Part of a small language model's weights.
Training: a variant of Muon for these matrices, 601M tokens, 6602 steps.
MLP neurons of a small language model. Each row is named by its layer, matrix (up: input weights) and neuron, and shows model dimensions 128-255. Each number is 128 + 24 x the weight over its row's rms, rounded and kept within 0 to 255.
A block is one neuron, or neurons of one layer that tend to fire together. After each block is what it responds to, as a language model described it from the Wikipedia text at the highest values.

L4.up1311 [175  74 163 123 127 137 163 134 148 158 136 132 116 127 165 142 100 183  72 156 130 140 132 147 135 129 117 125 113 140  96 105 123 122 110 157 118 117 154 147 133 112 111 100 121 148 105 153 142 135 170 134 166 127 154  98 145 132  98 176 117 147 129 133 152 127 138 128 132 114 141 119 115 126 119 140 126 163 106 147 136 104 165  80 147 121 144 127 156 116 126 134 146 125  97 149 106 144 156 130 128 105 115 114 137 124 112  65 131 107 130 125 167 161  97 154 105 146 136 106 119  78 103 163 161 108 103 148]
Description: Copula and auxiliary verbs right after a subject (is, are, was, did), plus the next word such as also, not, and -ly adverb endings like primarily and currently.

L5.up51 [114 130 111 152 144 124 130 146 143 125 164 161 123 167 140 107 122 109 151 133 171 152 152  96 142 157 120 132 150  57 108 125 124 121 158 157  86  74 140  95 112 116  97 103 146 123 139 178 122 109 129 112 127 128 175 141 122 135 140 111 164 117 122 137  98 116 127 121 103  87  72 106 119 111 122 105 118 131 118 122  97 173 144 168 108 130  72 121 128  78 132 129 103 143 139 113  83 123 145 133  77 109 166 128 123  96 122  79 170 161 153  97  96 109 111  76 154 133 131 139 108 134 117 115 166 106 131 134]
L5.up62 [144 147 107  75 103 116 121 128 129 148 150 127 111 105 178  74 129 143 129 180 121 131 141 143 129 118 143 143 117 123 112 149 144  89 123 113 128 138 161 147 111  95 102 132 139 143 167 116 134 119 135 109 139 103 150 137 136 159 148 164 132 163 113  86 100 154 163 163 115 137 104 151 102 126 129  84  75 113 132 113 134  87 133 186 136 111 123 183 158 119 117 141 130 135 158 140  78 110 175 129 130 149 128  84 136  87 147 104 158 125 124 130 135 130 174  94 146 114 113 141 112 102 109 123 109  98 102 162]
L5.up322 [167 113 125 121 116 127 155 113 147 133 132 112 127  88 134 121 164 126 141 105 157  94 116 112 172 102 156 101 146 159  76 140 113 106 175 117 160 148 107 168 170 123 131 158 158 168  90 115 119 120 119 105 138 133 132 141  91 103 176 103 119  89 194  94 110 153 115  99 135 144 130 144 171 128  98 127 102 131 133  92 121 115 179 126 134 110 125 166  65 124  86 140 138 147 146 142 130 141 109 114 165 150  75 141 181 134 137 143 154 132 161 102 143 126 146 161  95 108 113 110 168 168 121 123 118 136 133 111]
L5.up425 [ 63 114 129 163 157 124 141 156 142 135 134 151 130 171 135 158 114 130 162 112  89 176 114 132 120 137 118 162 123 102 161 119 171 131  89 165 127 114 138 149 125 111 159 138 143 120 121 127 119 136 144 116  90  91 112 131 115 170  92 106 118 121 141 131 139 149 114 139 126 121 126 121 140 159 105 143 144 135 131 129  99 115 159 132 142 107  91 134 142 123 137  95 126 139 118 110 138 107 127 137  93  88 119 121  96 118  84 132 110 133 130 103 162 153 150  98  86 131 156 132 157 101  78 162 141 123 123 118]
L5.up435 [151  79 128 116 121 111 140 130 100 145 162 136 136 129 142 115 122  99 149 156 144 169  98 127 135 124  94 112 103 127 130 111 130 106 114  66 132 130 125 128 134 112 133 208 153 154  97 144 148 137 119 115 126 153 108 137 129 156 109 170 141 126 137 110 179 107  99 109 141 130 130 102  79 129  95 106 107 152 147 116 127 107 180 138 173 112 128 139 152 124 126 112 128 166 141 166 139  86 149 170 134 111 119 139 135 128 121 128 102 118 132 127 154 128  83  89 160 113 126 142 118 139 140 122 150 123 129 148]
L5.up507 [136 133 108 144 140 103 110 134 116 138 144 118 115 137 160 156 127 134 148 106  91 135 147 137 113 161 104 114 134 132 150 170 124 103 119 106 138 101 127 138 115 114 173 135 119 126 167 130 150 127  97  68 105 141 132  91 122 139 153 127 110  97 177 168 160  95  92  88 107 126 135 158 130 118  86 121 134 136 176 147 183 111 170 105 123 119 122 154 138 121 169 144 154 149 140 147 147 100 138 110  97 111 119 100 162 121 182 143 110 183  96 126 139 124 159 147 149 142 157 115 146 158 127 124 163 134 152 129]
L5.up598 [123  97 136 111 137 125 127 110 145 108  97 118 140 133 141 102 148 183 158 137 100 120 131 172 142 123 147 156 145 155 136 136 135 125 140 132 141 122 110 132 134 122 145 160 108 146 144 139  92 161 151  85 144 139 127 121  74 158 105 106 147 128 193 129 128 160 112 103  97 173 114 103 165 107 109 119 134 122 120  76 114 127 188 140 183  90 107 129 137 112 178 147 104 136 149 153 128  89 166 131 126 115 149 120 160 146 117 114 133 144 104 136 101 147 158 136 117 160  82 142 165 135  98 133 172 161 127 119]
L5.up1240 [146 126 118  93  60  85 142 137 130 155 106 138 152 128 159 122 136 155 157 180 160 126 115 106 131 100 113 118 129 113  81 152 162 139 118 136 125 118 152 132 108 112 169 141 132 116 117 149 123 158  99 157  95 153 135 137  88 138 104 157 138 123 121 152 123 111 118  98 142 151 126 133 106 143 130 120 119 123 113 126 137 148 129 151 140 154 142 111 114  98 131 120 109 166 125 134 120 142 130 130 104 113 117 151 117 108 127 152 106 146 123 142 123 126 132 122 128 109 125  71 134 134 107 157 180  99 114 175]
Description: Opening ==, === or ==== of a wiki section heading at the start of a line, often right after tables or lists (Replays, Playoffs, Accolades), plus stray line breaks and "family" in species stubs.

L11.up85 [134 117 105  89 145  97 147  84 128 116  86 144  87 111 144 147  92  74  94 157 113 103 109 116 145 167 141 131 149 123 125 118 123 129 140 120 103 108 114 120 128 135 141 145 146  90 151 161 134 133 110 142 132 121 102 126  95 144 156 116 137 153 115 144 113 144 105 104 122 122 152  85 117 151  50 128  97 102 144 116 157 155 112 132 129 141 127 148 116  96 168  97 119 133 121 108 121 120 124 104 132 154 100 127 124 142 128 134 113 147 106 132  63 170 102 131 141 125 110 135 123 110  98 124  85 114  90 123]
L11.up121 [134 111 109 110 185 114 112 104 134 121 124 122 117  92 124 152  67  81 135 103 133 119 143 157  94 126 126 119 139  93 128 147 124 174 153  68 140  99 155 119 107 117 152  91 134 133 120  74 162 110 163  92 127 118 140 148 133 108 186 140  92 114  84 122 123  89 145 107  96 112 139 116  72 148 101  90 147 132  98 152  74 128 137 112 106 153 178 123 130 106  67 175 121  89 124 115 170 124 112  87 146 162 108 137 155 138 114 163 102 131 115 152 109 125 122 126 112 117  70  85 165 156 111 142 122 141 159 143]
L11.up147 [138  89  94 106 127 101  95 138 167 150 156 147 148 156 152 119 145 115 154 141 102  95 159 132 133  81 105 163 145 143 114 138  73 124 130 146 135 106 202 107 150 126 149 164 146 118 102 118 156 144 153 122  98 149 136 136 120 155 127 146 136 113 121  90 148 124 105 158 152 116 126 144 148  96 163  91 102 155 136 174 147  65 136 125 138 154 126 142  90 123 103 156 156 152 126 105  99 127 130  93 130 168 117 101 104 127 135 142 163 128 105 151  87 161 140 136 124 107  84 132 108 100  90 149  86  75 154  92]
L11.up352 [116 164 145 132 149  97 124 142 103 144  80 110 132 106 146 137 137 141 120 120 157 114 107 124 153 118 145 135 125 151 127 136  97 131 160 121 130 120 138 105 187 129 110 138 158 119  93 130 108 164 144 135 112 117 104 103 131 137 181 155  83  91 117  76 143 115 138 128  97 127 130 165 135 108 156 144 135 112 117 128 111 110 159 131 159 107 127 150 117 124 146 156 121  91 110 108 111 131 129 105 148 105  96 155 150 150 110 189  80 116  91  88  92 115 163 159 120 112 141 120 136 128 101 145 163  92 135 132]
L11.up426 [108 117 134 147 141 146 138 124 106 149 122 119 144 130 144 123 142 127 103 124 151 119 107 128 131 148 163 106 159 167 103 160  68 117 130  99 147 115 133 112 168 157 159 135 133 115 117 153 115 125 152 134 130 195 107 139 127 142 101 141 136 110 116 138 142 114 121 118 114 136  92 157 116  84 122  97  87 132 158 140  73 146 136 108 179 149 141 150  81 140 112  78 107 153 168  82 183  86 118  98 110 152 136 167 150 137  99  78 133 106 119 112 143 130 117 135 130 114 110  65 125  96 112 116 151 140 136 101]
L11.up959 [138  93 118 128 110 124 158 151 121 118 128 155 160 144 153 137 138  84 124 142  99  85 111 125 121 132 119 155 147 127 100 148 176 128 108  75 143 122 134 164 102 130 123 140 183 163  90 122 159 138 113 101 145 127 118 162 115 106 130 141 127 127 146 105 143 166 124 137 117 140 142 158  60 143 122 141 105 120 107 162 103 116 127  98 150 181 109 114 159  96  75 157 124 142  89 131 148 115 108 113 197 131 116 139 177 129 164 129 139 141  93 146 143 144  99 148  97 141  91  96 110 136 113 127 115 109 106 153]
L11.up1035 [ 94 109 119 144 100 132 125 125 135 139 124 139 149 134 143 127 120  79 160 136 113 130 137 110 149 108 143 101 110 154  98 114 110 133  95 131 123 123 135  68  88 102 117 104 146 129 162 144 120 176 157 146  92  75  92 139 133  89 136 141 145 113 147 127 118 169 120 129  93 148 134 162 117 153 139 118 150 113 135  75 150 128 126 102 147 137 145  78 141  90 130 141 120 117 130 103 172 118 147 104  85 113 104 126 150 181 121 128 117 153 134 120 109 145 118 114 113 101 109 142 116 129  79 152  97 133 136 146]
L11.up1048 [152  71 130 116 117 112  91 101 162 119  99 107 104 103 149 130 131  82  81 112 108 136 122 142 114 107 140 141 131 131 109 130  92 169 163 127  74 117 151  75 110 153 180 139 137 138 144 156 137 137 119 125 146 130 120 140 108  97 108 165 105 143 151 113 128 137 114 116 115 157  68 150 116 162 139 140 121 148  84 132  94  97 127 124 179 123 129 119 130  82 105 173 133 150 103 103 146 117 147  66 179 120 124 139 101 175 126  95 105 124 112  74 140 115 117 159 133 160 122  80  99 136 119 116 162 130  90 121]
Description: Inflectional endings (-ed, -ing, -es) completing verbs of saying, deciding or knowing that take a clause or infinitive, e.g. argued, decides, claiming.

L11.up191 [138 157 151 133  93 108 154  77 133 172 160 124  92 179 168 172 115 123 157 146 124 144 139 112 123 142  74 109 120 174 130  90 118 125 138 126 133 143 120 121 151 116 150 153 119 114 143  99 152 130 133 130 182 138 150 110 135 124 136 150 140 104 108 141  97 192 175 121 120 123 124 156  94  91 159 144 160 145 125 105 162 104 102 117 157 139 131 116 153 125 139  63 138 126 109 121 128 143 105 150 124 135 161  96 137  81 125 183 113 124 132 116 141 116 148 109 173 144 148 158 136 111 119  91 132 104 127 121]
L11.up260 [145 104 112 150 153 110 123 111 133 136 136 162 121  97 147 104 150 128 125 168 100 155 144 123 138 137 135 104 129 121 125 138 149 126 127 136 143 139 143 151 147 111 146 161 132  66  97 144 129 118 152 114 180 168  99 123 135 120 158 174 126 150 122 111 126 106 153 112 111 124 143  88  95 148 125 127  73 113 100 107 103 136 158 105 135  98 100 145 120 164 144  92  84 189  67 156  94 127 159 145 151 145 153 120 123 130 124 136 141 129 137 153 177 141 156 118 179 117 141 113 107 140 139 104 155 154 136 134]
L11.up300 [133 125 132 141 129 122 141 129 140 130 143 137 128 117 148 149 132 129  93  87 172  99 118 143 105  87 161 123 104 134 128 151  93 123 157 112 141 162 129 155 120 127 129 121 146 136 173 121 116 160 139 146 184 140 167 125 153 113 126 134  96 127 153 116 157 138 165 113 106 122 159 122  95 135  80 142 137 136 128 161 120 132 121 143 135 170 158 161 156 146 123 114  92 122 128 143 123 161  86 139 120 124 123 167 106 124 136 173 119 133 107 138 126 180 121 147 150 135  94 118 133 108 167 104 127 125 141 135]
L11.up586 [133 121 132 108 154 119 140 102 134 147 101  95 124 149 140 105 113 138 131 160 136 153 154 120 123 130 147 142 160 120 117  94 113 149 108 128  93 144 136 150 143 117 154 125 132 118 116 172 137  93 117 123 141 141 120 154 152 171 128 148 141  92 103 125  54 130 150 131 102 181 137 132  96 124 140 144  90  88  92 123 104 101 126 101 144 116 144 158 149 142 141 125  58 121 126 124 104  90 141 151 153 154 184 116 146 160  61 139  94 130 126 148 120 112 191 108 114 133 120 149 131 115  99 109 155 129 121  93]
L11.up851 [124 174  92 113 134 135  95  93 115  81 141 161 103 130 127 103 122 134  87 101 152 135  89 124 151 117 109 116 112  93 127 151 123 175 145 131  94 121 125  99 105  92 148  82 141 112  98 108 142 100 149 115 163 153 138 128 138 121 132 182 118 167 172  79 133  91 150  98 127 142 156 144 135 105 165 140 121 108 116 119 131 120 144 155 122  81 143 155 173 130 106  82 132  85 131 120 151 119  72  92 132 108 107 135 125 126 100  98 112 117 108 107  61  90 134 102 168 114 116  73 128 150 154 109  94 120  77 168]
L11.up1030 [137  81 133 127 138 119 114 149 160 105 171 116 141 146 123 116 133 134 134 128 125 124  90 145 113  97 134 110 129  94 132 129 113 130 144 148 151 142 146 161  95 126  96 148 132 128  99 129 162 123 149 143 128 181 145 126  50 114  98 146 100 136 135 134 142 164 160 131 131 155 120 125 110  98 139  95  92 144  80 125 156  92 145 113 123 104 121 135 147 120 135 117 107 104 113 135 146 153 152 140 114 134 102 132 100 152 151 128 106 124 147 121 147 119 157 156 102 125  89 121 123 181 134 128 159 105  93 130]
L11.up1346 [ 96 139 126 134 146 126 122  86 124 114 130  76 123  76 138 118 130 146 131 120 107 116 146 167 103 101 111 107  83 166 142 138 121 153 119 146 109 126  69 138 101 116 111 123 137 131 115 115 126 128 146 114 123 152 131 104 102 140 133 163 104 125 126 152 118 118 138  77  96 151 142 140 112 129  64 151 109 148 108 165 127 135 129 110 147  92 106 170  86 112 136 142 125 139 119 124 127 152 148 107 112 175 141 145 135 135  61 126 117 140 132 103 132 108  81 127 126 109 106 167 136 105 131 144  93 117 106 121]
L11.up1461 [147 135 148 205 151 130 121 122 135 139  99 207 133 123 159 104 130 130 112 147 102 116 110 114 110 135 125  87 127 134 126 102 155 129 113 117 177 132 131 120 123 120 151 116 144 145 164 113 119 137 160 120 161 145 173 126 112 113 107 136 128  75 153 115 113 126 139 123 107 122 131 121 138 176 156 124 118 151 105 134  94 133 118 145 138 109 113  92 106 160 113  89 124 160 126 146 135 122 180 105 112 156 122 129 135 132 110 130 109 137 117  61 170 103 144 137  81 122 127 172 131  96 116 120 151 136 102 117]
Description: Forms of "be" (was, were, been, being, is) right after a subject noun, mostly starting passive constructions like "was held", "were awarded", "has been shown".

L5.up718 [111 120 122  75 116 145 117 159 164 116 164 167 153 137 127 120 123 128 168 129 153 136 122 142 119 113 115 136 110 123 117 185 199 140 167 110 129 127 154  98 126 129 107 124 146 100 135 140 150  99 124  97 156 168 104 115 120 176 100 164 172 155  93 145 126 125  83 107 115 141 132 128 137 157 105 118 132 150 142 136 166 121 151 128 163 115 131 160  91 154 139 127 146 114 146 122 128 134 167 111 154 111 142 176 152 117  95 119 128 157  88 111 142 129 128 148 116 134 126 141 167 104 134 148 116 139 126 126]
L5.up1107 [136 119 152 120 110 153 145  98 124 146 123 121 134 150  97 109 141 142 128 139 131 103 143 141 126 143 117 138 145 143 100 128 152 131 130 154  90 103 116 146 127 129  96 150 102 156 119 146 139 143 123 144 127 136 116 117 116 164 141 123 128 135 133  99 103  94 147 143 113 127 175 133 130 133 133 119 111 179  87 108 124 153 131  73 177 119 131 119 138 130 173 119 115 120 121 123 129 121 152 120 121 162  96 146 165 133 117 127 102  91 127 151 111 121 118 126 143 156 148  88 170 100 132 157 159 129 113  81]
L5.up1134 [135 119 116 125 100 116 123 138 126 140 161  92 121 159 142 133  83 122 136 173 183  84 148 136 150 138 126 132 103 128 150  83 144 102  78  63 102 122 183 120 164 142 129 129 122 173 136 184 100 119 104  74 127 131 115 148  94 164 151 137 155 107 167 172 158  98 110 101 153 113 102 140 175  96 113 129 113 122  71 147 134  99 158 138 137 134 125 113 124 124 143 130  80 144 111 161 150 179 122 152 106 125 146 143 121 136 138 122 130 139 125 121 137 147  97 134 113 121 113 116 171 159 135 117 112 129 151 108]
L5.up1139 [ 91 122 178 141 144  94 130 127 126 140 146 121 113 120 133 178 149 165 128 125  85 176 124 134 149 115  83 118  78 104 150 125  88 115 135 160  86 101 138 164 131 142 174 150 113 147 126 140 153 131 142 153 149 116 120 155 123 134 174 109  84  96  94 147 140 130 125 133 145  98  93 133 139  77  82 126 138 120  78 105 143 139 171 189 141 144 141 166 134 148 137 122 113 146 124 122 156 140 101 137  80 176 145 129 142 137 136  97 147 116 163 155 112 201 154 160  89 100 192 106 119 103 127 135 148 118 114 144]
L5.up1146 [146 117 132 129 111 108 141 109 170 138 128 129  98 140 134 102 105 167 117 145 100 107 109 105 141 131 109 126 126 137 150 121 188 127 108 120  76 139 112 144 130  98  77 135 130 120 128 127 102 107 124 145 124 118 113 137 142 132 103 159 151 134 117 127 151 116 123 171 118 164 106 130 146  89 137  62 101 127  93 109 142 151 118 145 123 127 130  94 141  80 131 112 131 135 106 117 125 148 165 103 136 104 154 135 161 111 105 121 139 137 165 133 102 128 138 153 146 132 130 136 141 139 137 161 149 139 123 127]
L5.up1189 [131  92 142 119 114 156 124 123 144 116 122  80 141 127 117 143 117  99 157 150  81  47 147 119 108 142 136 105 111 119 147 158 113 126  99 150 107 129 111 161 140 103 123 111 149 121  78 127 169 111 134  97 118 175 125 109 134 138 122 102 147 128 102 100 119 139 153 138 103 143 106 116 139 118 120 142 145 115  97 136 168 124 146 157 149 127 159  69 140  89 158 143 130 123  90 120 160 111 112 114 122 130 143  94 133 111 131 116 108 140 106 139 119 104 124 109 130 116  84 130 134 148 142 169 122  91 137 162]
L5.up1251 [116 139 126 160 140 114 118 114 133 161  97 114  96 149 130 163 101 124 104 112 110 126 126 138 144  91 102  87 107 122 151  89 115 135 186 140 102 132 118  91 109  98 126 103 161  91  93 122 123 134 167 118 137 154 144 145 110 156 164  96 120  97 117 137 128  48  98 130 134 134 109 130 171 128 116 138 113 139 130  81 128 124 116 103 127 152 163  83 137 136 105 143 115 169 102 138 108 175 166 172 121  96 147 169 139 127 125 106 127 140 139 143 113 134 188 112 111 142 131 124 135 148 100  85 152 142 158  99]
L5.up1320 [120 128 129  89 109 133 121 122 149 148 116 106 119 133 108 138 102 115 122 136 144 156 151 126 128 121 141 134  87 145 133 102 105 177 142 121 105 144 149 158 130  80 112 109 125 152 141 144 110 148 124 129 122  94 130 162 119 120 139 110 102 120 118 140 132 138 130 105 123 139 157 148 152 122 144 163 115 125 128 164 191  77 125 114 163 153 144 130 116 107 106 156 137 141 153 132 143 159  90 110 140 108 147 142  93 117 161 126 136 136 104 110  95  87 111 165 121 132 143  60 148  93 122 166 125 136 160 114]
Description: Relative pronouns and finite verbs directly after a subject noun phrase, e.g. students who, series is, council had, also table dashes.

L11.up131 [147  78 153 120 153 100 121 163 139 111 123 161 134 121 107 151 112 162 116 106 117  98 115 183 138 122 149 143  61 103 159 138 194 120 101 123 174 137 154 117 157  57 123 100 122 186 138  98 128 111 139 135 126  98 135 155 154  98 156 138 101  89 148 113  99  98 166 124 130 139  93 132 135  94 150 143 102  99 133 107 148 115 117 146 136 154 118  76 137 154 169 154 160 130 141 132 120 114 116 151 116 133 155 112 161 145 138 176 119 144 184 110 117 111 111 155 108 158 113 149 145 165 116 139 145 147 111 174]
L11.up306 [147 158 135 140 131 108 129 171  86 137 150 172 132  88 125 138 149 117 135 149 146 120 164 142 134  87  65 130 101 136 123 110 108 131 123 123 160 134 134 100 138 122 168 121 122 107 172 134 109 147 151 130 117 161  95 138  99 133 111 135 176 127 131  83 163  88 120 157 126 146 125 135 140 146 149 152 150 130 139 159 124  48 105 102 133  85 100 116 170 147 105 138 152 131 121 103 170 126 111 133 145 139 159 121 136 133 128 164  92 122  86  83 169 134 113  86  75 107  88  99 145 183 113 148 109 122 120 128]
L11.up513 [ 63 100 118  86  74 109 130 143  78 118 176 130 109 133 119 153 156 157  86  78 134 133 119 126 122 118 124 148 127 127 137 113 166  90 134 125 110 103 145 114 150  98 118 100 145 100 120 166 129 127 124 141 105 158 145  95 114 124  87 172 168 120  89 149 136 101 117 125 130 149 139 118 133 130 122 132  84 133 144 138 134 107 147  78 142 179 109 129 122 131 150 140 137 166 157 134 121  95 166 109 121 122 141 124 112 136 106 135  71 134 111 145 123 119  42 141 149 162 127 137 116 122 158  88 142 173 142 124]
L11.up853 [145  89 130 110 143 148 179  80 175 147 115 125 133 135 136 138 122 126 126 149 165 112 137  61 149 105 108 153 134 114 105 123 102 140 147 162 136 149 102  93 149 119 136 151 141 126 135 188 100 171 182 102 113 101  85 113 141 138 160 179 125 119 130  97 157  97 130 129 131 133 144  94 163 123 166  78 157 132 131 145 146  92 110 109 122 161 144 146 171 127  84 125 107 168 148 137 155 141 103 113 142  80 103 132 146  68 111 121 127  95 142 102 137 170 135 155 124 143 126 119 137 129 107 141 121 178 159 110]
L11.up1086 [131 101 132 152 155 166 111 118 127 183  80 153 163 130 157 126 106 128 115 143 160 135 131 101 139 128 133 129 130 144  89 138  93 166 143 143 159 185 139  88 122 104 136 143 131 138 105 116 145 131 150 141 129 108  75 136  99 148 144 143 142 125 118  95 160 174 135 113 134 128 123 146 152 128 168 108 143 156 172 130 150  86 136 176  99 104  77 140 142 135 105 119 135 154 121 137 101 140 118 161 114 130 118 128 138 149  98 133 121 168 126 139 156 159 100 150 129 120 118 136 206 112 162 141 145 131 132 116]
L11.up1189 [118 171 142 145 148 109 113 146 123 136 114 140 154 131 160 147 106 108 134  98 140 123 128 156 128 102 135 138 112 145 118 175 106 101 109 134 145 124 138 179  71 118 158 154 148 108 137 112 140 184  94 154 110 176 106 152 159 111  88 126  92 107 124 149  93 158 121 125 129 142 159 154 127 133 144 155 121  99 132 102 135 133 143 117 144 133  97  96 189 157 115 118 112 126  70 126 107  90 146 129  96  72 101 114 169 102  98 178  85 141 132 137 118 144 125  97 186 106 144 112 103 117 140 121 120 141 134 133]
L11.up1269 [165 100 110 110 160  90 118  97 126 185  91 140 131 146 127 130 157 101 117 107 124  81 169 103 103 119 126 166 148 130 162 132 162 113 146 124  70 156 144 170 145 131 116 149 130 124 100 176 130 138 115 101 117 145 161 135 111 150 102 127 135 123 111 142 100 129 134 153 162 128 124 131  74 136 120 119 167 145 154  89 138 141 201 112 177 108 146 138 124 172 144 155 173 133 112 154 135 174 141 135 109 147 148 141  95 109  99 118 107 188  95 124 139 126 147 165 125 141 181 146 152 125 123 125 151 146 124 160]
L11.up1454 [112  93 136 124 144  99  84 143 148 126 134 130 127 100 140 138 119 143 170 152 102 145 165 120 107 123 140 107 142 147 165 144 103 137  98 112 127 128 117 149 134 124 145 106 159 110  98 132 112 191 166 119 125 135  78 158 112 117 144 161 110  98  97 168 114 161 155  88 118 102  90 160 177 129 154 168 119 133 135 132 104 119 164 173  61 126 114 115 153 125  85 125 102  91 152 127 127 147 153 161 150 153 124 120 154 116 139 132  78 118  97  88 182 104 153 144  89 113 137 156 148 133 111 138 101 137 152 135]
Description: Opening == of a Wikipedia section heading after a blank line, as in ==History==, ==Geography==; weakly, early word pieces like em(ployees), polit(ician).

L5.up95 [ 95 118  85 140 148 145 144 120 121 143 132 123 179  79 155 128 115  55 106 171 135 100  99 155 107 115 116 132 122 126 127 140 169 141  76 155  80 127 109  92 101 161 160 140 120 143 136 144  97 137  99 114 137 148  94 170 139 163 135 117 115 140 132 135 131 127 137 127 149 114 136 126 147 126  90  93 109 136  96  93 129 129 150 137 162 200 133 129 144 157 167 133 105 136 135 127 117 199 165 139  94 142 150 124 137 138  83 142  94 166 105  85  85 127 104 161 127 100 156 136 121 172 151 134 141 109 115 125]
L5.up104 [136 110 150 120 190 151 112 151 144 136 132 132 123 117 107 105 163 153 112 125  93 131 135 145 112  98 144 174 143 149 163 154 134 140 116 166 108 101  97 117  79 127 122 132 161 175 101 155 174 102  95  79 169  77 112  67 147 135 102 141 134  89  95  89 122 129 106 112 104 150 153 115  94 101 119 127 141 135 153 129 143 106 129 113 134 148 110 154 121 108 157 172 130 145  67 130 145  88 141  92 126 150 162 167 114 138 149 164 148 160 125 139 107 166 148 111 120  84 119 127 123 164 144 118 152 113 110 118]
L5.up222 [131 117 105 111  97 114 103  80 168 143 152  70 132 102 143 136  90  98 126 153  92 124 108 134 160 107 135 122 107 106 105 133 114 121  99 145 112 141 101 141 123 107 132 109 155 135 143 166  98 161 140 146  89 125 171  92 142 102 119 165 117 148 122 112 139 108 117 131 147 107 137 154 147  85 118 133 123 163 136 197 142 122  96  83 164 147 152 103 139 129 131 152 138 133 118  76 131 115 178 103  81 130  96 163 102 125  87  84 111 166 139 152 150 148 113 153 128 120 123 148 130  97 127 123 103 133 162 145]
L5.up619 [129  77 121  91  95 113 163 170  96 129 133 142  97 117  99 120 136  94 116 158 124 138 167 152  72 134 152 102 132 118 132 151 113 106 122 127 119 142 132 118 128 127 153 131 135 143 118 167 120 147 173 157 110 137 165 102 104 127 142 173 145 125 139 125 131 107 105 117 157  81  99 158 129  61 148 138 135 100 177 128 159 122 146  97 138 142 164 147 135 164  90 168 128 156 142 136 119 154  70 160 113  77 147 179 121 133 104 171  97 150 119 126 137 183  81 129 101 100 153 155 109 130 111 168 169 140  66  98]
L5.up733 [133 166 168 133  91 156 173 165 129 117 157 139 156 150 119  97 124 104 118 161 163 134 100 140 114 121 127 131 148 110 117 150 127 147 128 129 115 166  97 108 127 104 146 104  99 127 125 161  95 115 119 126 141 151 100 167 173 136 137 143  96  86 125  80 156 103 149 125 163 102 137 139 158 137  86 140 126 145 102 151 165  93 129 161 102 123 118 122 157 117 151 142 111 135 143  98 160 158 147 137 141 135 138 128 158 151  96 105 112 164 130 131 100 127 122 154  97 162 157 129 150 153 142 145 129 145 118 141]
L5.up1002 [113 154 119 135 105 123 129 179 113 120 164 102 149 104  69 152 117  94 107 142 119 160 101  83 136 130 118 138 149 137 154 140 113 127 132  94 142 142 110 158 116 119 148 126 135 134 153 109 149 102 101 135 106 120 150 107 121 171 118 150 148 101 126 113 132 137 119 139 123 145 120 131 162 152 127 172 116 125 104 162 102 158 131 110 161 129  90 167 140  81 119 125  93 109 113 113 118 133  79 110 119  94 127 103 131 146 119 147 102 139 105 123 128 140  87 130 134 118 154  93 131 146 119 134 133 141 129 152]
L5.up1181 [119 117 124 100 133 133 115 159 132 113 162 103 135 121 119  78 124  90 125 133 170 135 121 122 100 117 140 150 139  96 152 153 117 115  86 121 110 115  90 102 110 105 135 139 170 141 102 137 135 122 162  90 125  95  96  78 128 122 149 173  94 141 122 147 144 127 133 121 143 130 142 157 125  91 124 133 149  92 126 120 122 101 168 137 138 110 100 163 121 117  89 179 138 143 104 111 163 109 120 128 138 123 117 167 151  99 158 125  85 159  91 126 109 129 110 148 138  90 153 101 109 103 161 135 129  96 135 137]
L5.up1207 [143 110 119 146  95  95 166 141 115 127 137  94 117 111 104 121 128 125 114 150 162  99 112 141 106 107 155 128 106 122 178 124 111 101 111 122  66  82 150 132 153 159 133 112 107 129 111 124 110 120 107 158 101 147  92 167 121 108 111 173 148  91 161 123 113 115 182 138 169  88 125 152 136  75 118 134 129 115  79 147  95 125 162  99 148 163 163 103 124  97 109 108 106 129 108 108 104 143  98 147 143 139 130 139  82 162  98 125  72 156 107 134  99 102 140 122 118 135 125 105 103 145 134 151 135 145  99 109]
Description: Endings of verbs of saying, believing or describing, often split mid-word, before a reported clause or object: belie-ved, describ-ed, s-aid, called; also "that" and "sing" in single.

L4.up516 [138 116 123 140 107 121 145 137 153 132 100 103 152 137 100 106 156 114 161 141 106 146 105 138 146 152 136 131  99 107  95 149 118  93 138 103 141 178 140 157 124 132 109 137 158 131 110  86 109  75 151 148 115 129 140 100 126 163 133 130 169 127 134 123 105 123 111 139  72 107 138 135 140 134 118 105 115 132 135  89 139 152 128 163 119 130 118 109 174 151 107 112 141 156 125 138 119 155 105  91 121 131 130 152 123 115  88 180 129 140 115 127 203 156 103 136 144 181 109 180 136  97 128 124 101 114 174 121]
Description: Fires on the finishing piece of a United States name (States, the dot in U.S., US, AUS) and on == heading markers at line start, sometimes on mid-word pieces like Jos, Pet.

L4.up238 [138 110 164 111  77 103 127 130 137  91 111 113 112 119 116 118 135  78 138 138 104 115 129 123 106 102 154 132 146  97 143 138 107 149 125 134 153 127 108 120 116 113 144 118 118  95 103 105 145 111 119 122 156 113 106 195 123 146 142 154 142 126 123 138 123  77 135 116 160 104 138 146 104 101 130  79 108 124 113 179 103 130 175 116 141 144 162 107 155 125 133 121 139 164 154 112 109 109 121 165 148 106 152 148 154 102 109  86  89 111 100 100 175 139  93  95 144 138 162  98 122 134 110 162 126 107 127 148]
Description: Word-ending pieces that complete speech or authorship verbs after a named person, as in wro|te that, arg|ues that, comment|ed that, accord|ing to; weaker on mid-word pieces of names like St|ev|en.